Weights of a small transformer language model.
Size: 25 layers, width 320, 2 heads of 64, MLP 1280 tanh GELU, vocabulary 4491, 26.5M parameters.
Architecture: LayerNorm before each block, learned positions, biases, tied embeddings, normalized queries and keys.
Training: a variant of Muon for these matrices, 373M tokens.
MLP neurons of a small language model. Each row is named by its layer, matrix (down: output weights) and neuron, and shows model dimensions 160-319. Each number is 500 + 25 x the weight over its row's rms, rounded and kept within 0 to 999. Numbers have three digits each.
A block is one neuron, or neurons of one layer that tend to fire together. After each block is what it responds to, as a language model described it from the Wikipedia text at the highest values.

L21.down1095:507468505496498497509555549501499532464468478505476495474520489488478506560526545532502535534465477464533441506548491514532491520460474518446483485536480509482507517538506536554498519505493493490485489492459502469482507500485437548499457514524486465511463453507540490519464504501513519492493496534534469498553487537477473489462488488542455510544494535494473508503491503555506548464487520503525492498450500536514499503480473456527512497467498505511501458488485503498488480482496505
Responds to: Closing-delimited word endings. Final piece of a short term right before a closing quote, heading ===, or bracket, such as "Eag-le", "conting-ent", Notable gu-ests===.

L21.down1090:474544488489501465498477460545502482490499524518523488481486501504498483476474546527497474475487507505514486515504510509518477501507532579456501505520524506499511524507455522497486550504511539514497538488507523488521541537477511505496489514452486510500489502539465513512499470481500510495476511509554481474517446500522521479490460457526462515457512487501487478493536469485530494476508464525448547455498522471499527526473468501470508529487510482495470481545529499497476494463438493
Responds to: Person-name closing parenthesis. Closing parenthesis or punctuation ending a person's name or disambiguator just before birth details, e.g. "(baseball) (born", "Sr. (1918"; also word-start pieces like s(ources), dr(iver).

L9.down333:511522513463489514527502430539501507524482496479533500520527477500481487489468494483520530477499506512462502489548479508487535479478535487467502535523544483526547512450490508499492494494469529511505450447476520558535499500511496500475550487473494550518457510527520507506469462546462506516538497491512498483519478505528475537484506501494539502484494484521455546514487500434516490481516498532479472521534505512541516515498554473542504449474468520489537504500514492465511495483531512
L9.down623:454447499497491500509489490480522482515453494497497504506502475500515522483502491502507474511480475459516527509510464539505530536541491530506443527495514486509495482487565484538479447482577497473470476525471482475459480514518490447481528497488531499465542499504536537495533477519526507492487500485509473507540486534505499518488502479497516496497539487529450481512512521524463525523497472534465517514494508483458560461539471515486505492501493496481514494516553516510475441497476498
L9.down640:479523454484471475494465509471536501468500530453529471470538448474473478491504503511534535461519490514503501474530517464535492525495503490503467477508524494498499509501452504465481527489544477523480538502534455515507514520470485456509512475482507508520476478491478490487517475494494486521499459479476516451529520486553483489507487518457554517470482479538500543501554507529557483492468476519516489528489528562462473514489515493492545484498524485518522462477455515519510524464525510
L9.down671:491466470487536464516492482472518508504493496529518521507495506487450474458469502508557508488505527450483499472502512465490475509521488516501491492466496532482463505480513496469502484504512529546526514492500477508470519490484505469484488474516484536489488501513519529497505530506512499490546466484531546499487508498470500510518474526512496523556488515485489492540481511491574519484469504500467467509514477472482470454532493555507530555514504497516494487473485503460483502511483509
L9.down717:522501493490559486541522467541470526491494518526552482508473491491477447534504476507505464500478467507514542513520465526499475472457476495484457490535482470524506504527528485542527486529497484488503517485518538481534517471525502493541542487463488499491500526514537501518494469489486491521478503526490522500505494529499514494533516497481522491512504554529529527502515511515519502467500517521533485518518540489484476502535477529452474474525489505477483462570493528527485505493491485
L9.down756:500515478493500460480474495481504467483485480479484483490501501521540564520475474507448519484503494483505470512477514482529494539452490539507538532489479506498494488489505515518548489496503539491483506517516541473497532485474540523503549478515497489522491522528510520481469523520514502528506513473503517467489506557466503474512522488540482443514467457493575454498544484523494479475519472534512483471481557501437487530499552486456522504511528493487476490522521481492469516493510571
L9.down1013:510505471467503491478541503510499506480491531527485493497508496468486478527491480512489478495523465540481507495486501532514496503486490448545523503486508484494502520447519488501507480484464485481542424476506531448515523503504499506524537504516560453467488470461511519494472529517474499499502431470477439485495506492516507510534557518507507471501462480504457534517475499503501460518536508495484487498534498538514575484497532501498494484489540513514544514509497498505507522512466505
L9.down1127:477494559522483504507506479493507520467445506510470487506546509525519489484488509542534530509457504513460520525509518537567507481517542515492505492489505527517516519481480492503492460519488488487471487479458523485478490522454548466506526485489509474474488526560466477450496505507500521494516475499518492476520523500511516508506540483503544512472531499537453500488516475515492513457490523503444460552510468556538467508499527493532542518515498498498485487464514478507530515497505487
Responds to: Post-heading line break. Line breaks right after wiki section headings such as ==Species==, ==History==, ===Political career===, plus markdown table separator rows after header lines.

L21.down917:471531552509477523487517516490476513553499461497498484528533509509539508478468519524490498487506501523494507447487499475526515483536477476462537538510467518511471531533449505441509543515514473501543491564494477481493481525477479477529478509489519536497525500516460527461505519508458499468519486536447520516481514459471421472537481511536483517519486469527470495499500473466490526537531502552487509521460488492507514530497488481522491489480503500503514476517465529488477537482473477
Responds to: Structural line endings. Line breaks after finished sentences or table rows, and closing ==/=== of section headings, in Wikipedia articles and election tables, e.g. ==Biography==.

L9.down234:487453525460501484496496531563496503521512514513486499524480503492517484500494463483530528471507489497487472491515540510513467527494554443510498552494499512511503461480522550511468520500491555449566518525452522445474476525499506504547508514515503514513492552467456526493460521484543507495513485540529524480453505512511536472505499511546499507482484496481482491540490491502525495497476478526520478498499467491471501474459502503532504502531481457473522514506458490509504529519500470
L9.down239:513491516542486535504527466503498486527469527506479485511519503471478507503503514474490492497522520497501475544514484492502532514463505469488509491507559481479536470523518468497498509510465535515497477461472543477535475502512497505485509497508461551482470509548488514485540512514505538547496530525498483508462474454554501519519516488500484475495501467493441495496463479480539509472515478538548508468499481532479532508549500518511503475491460535510516467484488463493517510535499553
L9.down353:491480498465506496471520476527517491517487536494519505513536541467536490513508508485481548521493512488489492492487552509481502496503550453474523488539566506482485477474478461499505506532467566438521469511450500480494456532479473484454488513500502491516527532471484516499486493502524529511523511514493530521498476482554506484503495505503506495517479468465449497510500533500542449484516516475521469500487486524461498486506510511485536487508474470510575522467489489527510522552484456
L9.down899:498478504471491505492487511516486486512499539525512463530459501538472495508502493462480470501515487531495462513463541499514478495511536441514526540540529514482526484488474522487448564503472515497533455501475526488511554536421490559519517502572505497486503558541495477522493497498480474504520509478521499529489518456504518427472486452493491553505485498475461525492469494511527476500525493466522463485491474510506527497499466505495524509464477492516555516427481500518489537505482495
L9.down901:457509525515434529528506489544496518442514503505526541561489507543511527492544525491504494472483494490463541519514512469476473461496481469455534559499501512519529455494499547483477508536548507506482538513519481481495506485449455532499499542500493466514498473448508516461442460512480490448511497472478486550513520487465476521528500494523525490509471505490496536513481503471475499474521516479464543480539509516521513494424546526531484518532472518463490515492512535494481486518496456
L9.down1158:544495468508506482507477491461510515485515463512489516482484490513455516492494502512517478502475487451510525499493450480502519527534449554476500444511459479505510529559495499510529507496559486560435513506539500526539512483534496502527478485496497516494474465501523482499501508478505479514498502462477483511501527508475496526492486524444487485504576528541497491464490455510504538485504507491498541505485529478506506512536462499488458494467544522502461463540489508485522510474500512
L9.down1169:492504496518488488482529465524528539489444450504504505488507509475517485467444509496522568520525475516462455528495558552494500470508482493477507542522533506473506509463484495541528527537523530506522504504490472542521497482500491494478451513521518501502488501474481494487508487499546515500505528453493511515532477525514481499505515498489493529487495477496516554459454498486489496502561514510524485546536510501470517508482474474462489469507505529529511525472473487548476525519525498
L9.down1231:521513515493524546502521507524515499446489533522467473499500459535458487541488511465472489490495466513474543515485499495495530479516493490476497492543544489472495483509513482521497519495553505523564488467452450491507501523536484476517473482475500496474469447512530503502448498490481534497492509511529451538467538479514462493469493520505490520529493471540491456513479486494458504493499473512506484489532500528500480469514462498503529526504495510477507463507526520521487497468507503
Responds to: Inside open parentheses. Tokens just after an opening parenthesis, inside a parenthetical aside: acronyms, translations, years, conversions and code, e.g. (LBA), (Port of Shadows), (200…2).

L9.down8:476513504475469520468460477492484564472511507464479470474500516462482493487520550502510513500474520482500490482476516469517474537490538536487497523482516483471515471514441565493477535504499480542550489499468477466515512531496501514479573473498538446493472528480453508451517564474532477457486478563469494471460485489503481511538487469485522516507499506520469537508505497478496495464542466450535488537514529523514506501487534494489495526542519504510523539479507528490529524488514507
L9.down109:529469454448505483512449486516516520468483482473491528477482523486498487487478510540488481473521525557505525527491491484469489482534508502534478488533508528507526486514533509489478485509470482557488483464534516530469504517518479498513453528501499478495504479505508464488516501508516481468519479513480518493512528492479525511499511528517523509514481485517572530515549479488503480484468541498535526513512516497495509522557485516470521514474479535473479466514536495524458539518525497
L9.down216:455514472488483492500534513495509506443536493523508466529495520518513557488487514545481453512505520473510499496508520497499492469514523470510476495445485482486489465485509531506501491472518493534508475462526502481457505540541553514518477460470517461545540533573519475515507479485473480522523478486493530488494522518491513527549510469494490527478528519502507487482467519509525518448502511449520450419468506493499514494477514478519503498520490509486530461502476480530493502509492501
L9.down721:473500474528553485501464517514495475525499503484507519478492497494478532497547526483492464497496504477491472480501466489504513529495548474464492487556491524538532508472468500491498520472486486521503469494494551504480517535513483478491487523456517472459496474506515519524524500515488488510537489496544500476496515506520508526535456505530482497451490472434541515492545521515488496474524487528566495544475531521465521499495468490495495559497506496475443478540485496503515498446472482
L9.down885:553528520494526503499512519536511446456497528527517561493497552487522518518494446508491493533510469494506507474501529494485456535493497527487515492515491509457494534527483473477505524499461491521539524515481435498485517542469532508472480471514488435506486476475487497468522464502515516524490498532518486510541539512544569512523493483464457493546493484501496474537531485511481483491539508513547501506527524504460469501541552469488507483459466515497508508461522513497473479457473516
L9.down920:500498509484532536471494481452498516555503518523519521492475492524468494438518530444490489537508490516493496508489518496457491486534496517483486507475488474520503466544527499506511494534509450532473487494496516496488511482536478476496497479508462499517476510505494517492490469486523512472507522495497526471538498523518498511485510468547525514513499461480520528531506510528462444488475497465504463485485480565456546536520493515426491512549501457460475513475503484491487541504500519
L9.down1049:545498469457502510546532474501471506506543508494563512557487480565534489464501504479493473454501500544507506493466458501457488497512513517476489454458500509465502537484471495471487486501509513525514530461509513469477518520458481496484502521501473493471532525479458500494521522502519524494508472541492475550536526446505481523486508474533508522481456529515478512501472504492457493514491516515505515495469519446529452514493493472524458522500521500521486491484475531486525474515538480
L9.down1221:482514504454530517521536450493521513493509477518520512503491494491492491492490516503518493493502467501489536476521517478536536511516515529497531502535511525440515542482522486500526572474456476496510490486513480520504496534503516500465449460504550456546498532495478517501505470524501497488457487478518518573468492477533535496530500499472488506571475521489482496478485564472504502488487515489539532501521502484455526425506496471487513483496470501480482498514531464515538492485492539
Responds to: Separator after proper names. Spaces, hyphens, brackets or pipes right after a person's or place's name, often before a number or native-script name, e.g. "Boswell 66'", "(born 16", "Osijek-Vinkovci".

L16.down67:493496493473500488532515538496472506498518462514489511455506493477511471494543505498499473467453483496501504501535473567515502486514500470462473465492477496536488506526523478459524475513470532516530521525477531455513475481474499483492501494495515514493502490509462501494503469509483516522516484508502501509482512530507453501537496461513519497459510534479529505546479491541525488498501456480455515548480514517478538480473508489457509517524509519557440495524522475496517516533494483
L16.down126:473473525508522524525503525496496525497481500525472522509498465542494494482516441483472494513500492456505474461501470541496509549493491545502516496471461542459533500532479488492534502524521464502506434497500521512508516489498486540472510524471511522506515479542452456495499492531498492542474486525482497508517552480513464518507548572480506484499487484509483516535499493539554487515484475469499505473422474526499543547480488469510530451454500444517500504479457450499535498496491493
L16.down128:462531547510449565520531488492482501461509542480528515470503523458536509533455551523487490432498483475487491501482533501549485505483524499516483487509477499501554502482511485483508513540497491491512509494540477482443517523509512521538466459486422517523536507513509514470483494480422521530492515526485490516509507478478494503508494496485485514504539475517467516467536510503475489571502511518484479517491497498478516530509488520479532527487443466481555471512535518494466489461490474
L16.down419:469460524495472470520525491492510490511493494481477484490488493518469526473512451494500500494485509538505503477506505485513530480499466423492498489486488498493505497484454521495497494509517500505484531540480500445489449513499493517460515473454538509496478532529511475489469474519527508465533468496492479496515470518516453542532517513521500490502532526510495564464507517503582542521486497528491493525520553477490523508488487472526515517512538516506452516507493498487489477507474433
L16.down598:493481446536492539535522515480528451523476482481526501522509463484520511517533506525471494516533485486452513484506532457534490513485460477497492487534497518520465504530530504506494509521514531481494512523503527533501501471518509512485483537484475496487521489475437530515515522466508497515490474505498457506535517477479531489488491508504506480533531501561508523496505519460494477503498475536512459492475520497473498543482501495515502521546483499509502459463493466462509526484521500
L16.down606:533515460511524526500504517489531510469497516501502583463453515564513482514523530523481532465520520508530481488521465486505484502540552474492480552503527540462545484516461523528492521460530508464549535467517496477513506526485475491530493489496495511480482462533507499434524507511512465517492501542519514535487475475511480502492477536470521518487535500509467511546503448482501528496505520479486465469522496531516486524498507481471532470515493525474502517475503520490474496525503508
L16.down691:505515491511475482492502487566515497505485472528499517494485458477474513502494477508477518482473505475493507513518470534495484519544461469506509506481481487504529502483494513493507503469487490464523509466463508495520469498482514510508501500502507522433499506496513490508475557501507526529469498476515515473558505486520487459488513478464543573486465511524551506521523545522516476501509527513518514513504477471469560473517544526491531526546475490514456497529510481506539535493511490
L16.down1157:470511513491540520518525496490488498521493488454513485464487492492489513491492519489480512510504548522492496488478468500524499543497509506477474518479498506531565483537473487487484523533516507513523497522512487498518471501502517503484486529496509496489473506495471549503528484482545521465488544478544499464504488504476492513523552452512497542483524537452506506490522483484467503495516533505518506522524508508475500550532534460508515468540455532489539477475500470488521494444481523
Responds to: Paragraph-ending line breaks. The first newline after a paragraph's closing sentence in Wikipedia articles, as at a blank-line paragraph break, often before a heading like == History == or a new paragraph.

L21.down725:507513526490499497457492473465523487482514491499492510451506496643441518505486498492507492496491497500495490508525522455506490485533501370464494516529493502478532496508502523503530507511471470482518503513494548449489498474482498517472500555504501509534538529510484488487518494507500488511499487521476469491507482476512444544533529521519478550515525480530511499497513484494513488502474496521471497476473502508493484531514523471513445483492497515505495541492509533487512499537513484
Responds to: Opening quotes and section breaks. Opening quotation marks that begin a quoted fragment mid-sentence in reviews or descriptions (the port "is..., her "sweet), plus line breaks after ==Career== headings or table rows.

L9.down95:497475490489515442509498483534483455520510497500504512487496506552477471473503492501496487485523532482449506468540507486496513497492489469524493476462517505528462520530515482534494500504473480501506498527468486495470485514484512505496520493532503500506531483512474520479478506465516493490548493463462492502515473503496532509494466511485572489539516526517535513498464493514517529504505521497469531493540442475506521510490508458532563484523497466537492506562467507480480524491495507
L9.down160:508504487496484495506487504558492492523483531520542522500536503524481478537532463505512494461510500477458499499531486506525528482507487445484523545502517505540502491463562473504495487480497459514503531495467486474520513538485528466490521525497492497490510511486524572464518505551508448565452497537550544426554528528538489521482530500554522518488504473499535513541508480491522478514484476513474505523453496519493489506448547539463556507478516481521466472529498506549475507483500515
L9.down162:502487511492485487498501490484509518584498538510533464452468494503514514503506500500501470517503506469470561525528476516477472477535476530520494463489502504490499517522539493525466494486545503526490533517499473514508542476531476499466467516490461521510522467424526452519520515477472478471506471479549522515535486488487539488538507515506494511519521496529490523537508544498461523473505522503439522550530565479471456492512458513518487483482499494522473553505521508523491520503487493
L9.down219:521472561482520468494482453487524459499494484520492487508502513483421499539549491516500494543492500495473499510483511529503515466527521530495507464497504546508476490509551476481466510464511519521545446500484510461518492509564490503509540558526550495496546510485469574513554463536492467487461535486541522505493505483494517512508474497487532545508540476505487487534506508465499496508494478503505499532417467515511521475495500487469518516461458462503459483506487506464521536472523518
L9.down497:518519471487514509491481512550452512495466517489473489511501516454431454544522510472480469479520522548451487499519542537482522475508492545483451487500506521505543480504504515515501520458473479454529510505448518524475485537484560499534527498486450564503529462509522503485478517532460481510523517517490518501499501502516524518493504544492493531490523502447487514498477512526521498471505495515477484526472477527494540524523509502481526508477516496559524514478504478503499506522486508
L9.down1044:576510520525541513521487469524533484506505493491510482546485496464553501480528502491501524465509513497532489524484544458523521460517504511511491476510499483554472489487489529480468519509492489499547450521443492455472538498492515499553502529508521549516505456514476477534515518523553497434471513508483496491479496492543518506481478498505499486484472509498530513509498487493521521506506519531485490513480485486492494488469520489412486512487464493480511477521466542513470493545546491
L9.down1069:509513502531512485493503504487518435470499512465474479475518495473459476519478481506545454494515513523466507485488518520496496461563492479470480509525449505534484500549554509515506494489492470480516496536485529512541504507554491497482550518525495483495505494516518503466492482498505501509484507490487534492503501519504496522532489469494474486522503531479507488497513514509531468501487436532521474493502467458491523493478481519481518539453507471482483504533481483460518510460461512
L9.down1080:469489519564522432519523529505510474470494547491551489495496467497486503492500517527485509492501523500497469480513501495502518523526508524502468476496541504507513505499496537509526546488513488514530516482495510465464472488496468523508489517518489503511472480513527501503515501515519531514524469513546462507524490509487534499472460515475497509484511538470513537522456473530523487509465481492500518496526497491503495495485484463483504495501459496499480503510534475488491488534478490
Responds to: Paragraph-ending line breaks. The first newline right after a paragraph's closing period in Wikipedia articles, before a blank line and a new section heading or paragraph.

L16.down459:443454472486479538520498490500478503582505480501530500519494490502536519486492501473520513529504496446474488482509507506536503528505487467536488498486503491518451522450459504475504478528561515500499532500488524535506507523507475542508496486462509545505510485537515465510533464526506518520512497517502529492523525496551460497509464504523509527469469478567500510545501480515475472465465501492491493469488508459529533503514446521511512528503524512521497508453481537506506538486582500
L16.down715:507481541515509508518524484548498469496541522522537510492461495545515481482530437526481523532497495524495501452527485466445496489551477537544545531490490520535511454500518481513487497511503522527493507504487504501548544468496486484529501473534490468529516519516441485463503485493552508511508460515528510441522489522504464516533512495534527533445482495513527501529494492486493485518494466501494501495507504499526433470455490517483462504504464504478497489501491461474474445496521496
L16.down898:487491481485473484459527511546495497508464502500512468531501503488510509549494502506500528477506510505518496496483470446520560498540465490479499500521469463536525517467523481552497500466517492494518511509469508511521469541515493533505484539483494516467476495504465533482493499488491480511518466497553483495510489545558512482546516527510524515490563482474529497516491491493456512486411482494505526508487511510485466479520486473495528508475504515492459440504512490475531513524467521
L16.down967:536516459486465545474498447494502471485516504528501532531473527454467506491507500487526480491492515492491524507481466496489499482532514514517490514549500547491546501500508478542478503509517521488505495578495497436488520516462490492472535505493525540482476516503509521468512501480494515481503483507485466480481439510509470481487491506524490497459465497547525465477486483508514494477540505507531529511521451513525472502539553505465550508489521440529521491503525505480474474466510494
L16.down995:458482488476535512503456481441521491488491513507529530447486517503525478502499505522511503521519481506498522490524512504514553495504487494537517493482510466495498483539491511503519497518484517515452575512507465478499522530522510518516482493477478494452481510480501519482472504502513508533497462521517474477565474519496474523524474489505493538488489543521526509525533506467470494466502482518526495513491449502482508485523521495458507517513441488500511488515524479475523534447492484
L16.down1054:485474448486484496521525520476513498468512523496492496533454492502516531473545446487531520498492504513477484519527517517476487473467470489537485527488524465465493491504523501521513510492514543499502515522478483470510546523504529457501537481506495495495459496516537509551541494493487471495518472458494495499542482526513477499520530542441494502464453499531516547543483522506511521484499513474459495517530484495480509484510482533515500499483535483517536485502511536499526531462477497
L16.down1065:492517489499552512484464483456537451532519508519537480443557515520493513501504498512502498508520471493471496488562500517509478502533522497552480520429488507530475505498497536487501501496532505511470528497484495510487484538527449498501534492513520538522503493530533564472470417521513505545483522513513524461494535510486485452466503510496466537475509541523492504532459528499449474494509485532516508511515442478500500496454477509469499521478509485538499458518505502489501528472472483
L16.down1248:500538459481468529502447500517465483530474454495519485504491528430473496502494474525498547507502540504461502529549460488486522502518497472489506486496490477537506519529485490491462524473508469474483540534499482496489495527491537528477492548454490517508483459487473528495497503524504485482521510498526500451496462513547485492512499524519502518519516530546464528472453526504501498458514521501515484539493505487511497510495499498457521486491469487468469498501545537506506479445490490
Responds to: Post-heading line break. The newline right after a wiki section heading's closing equals signs, such as ==Overview==, == Plot ==, ===Kuwait===, where body text starts.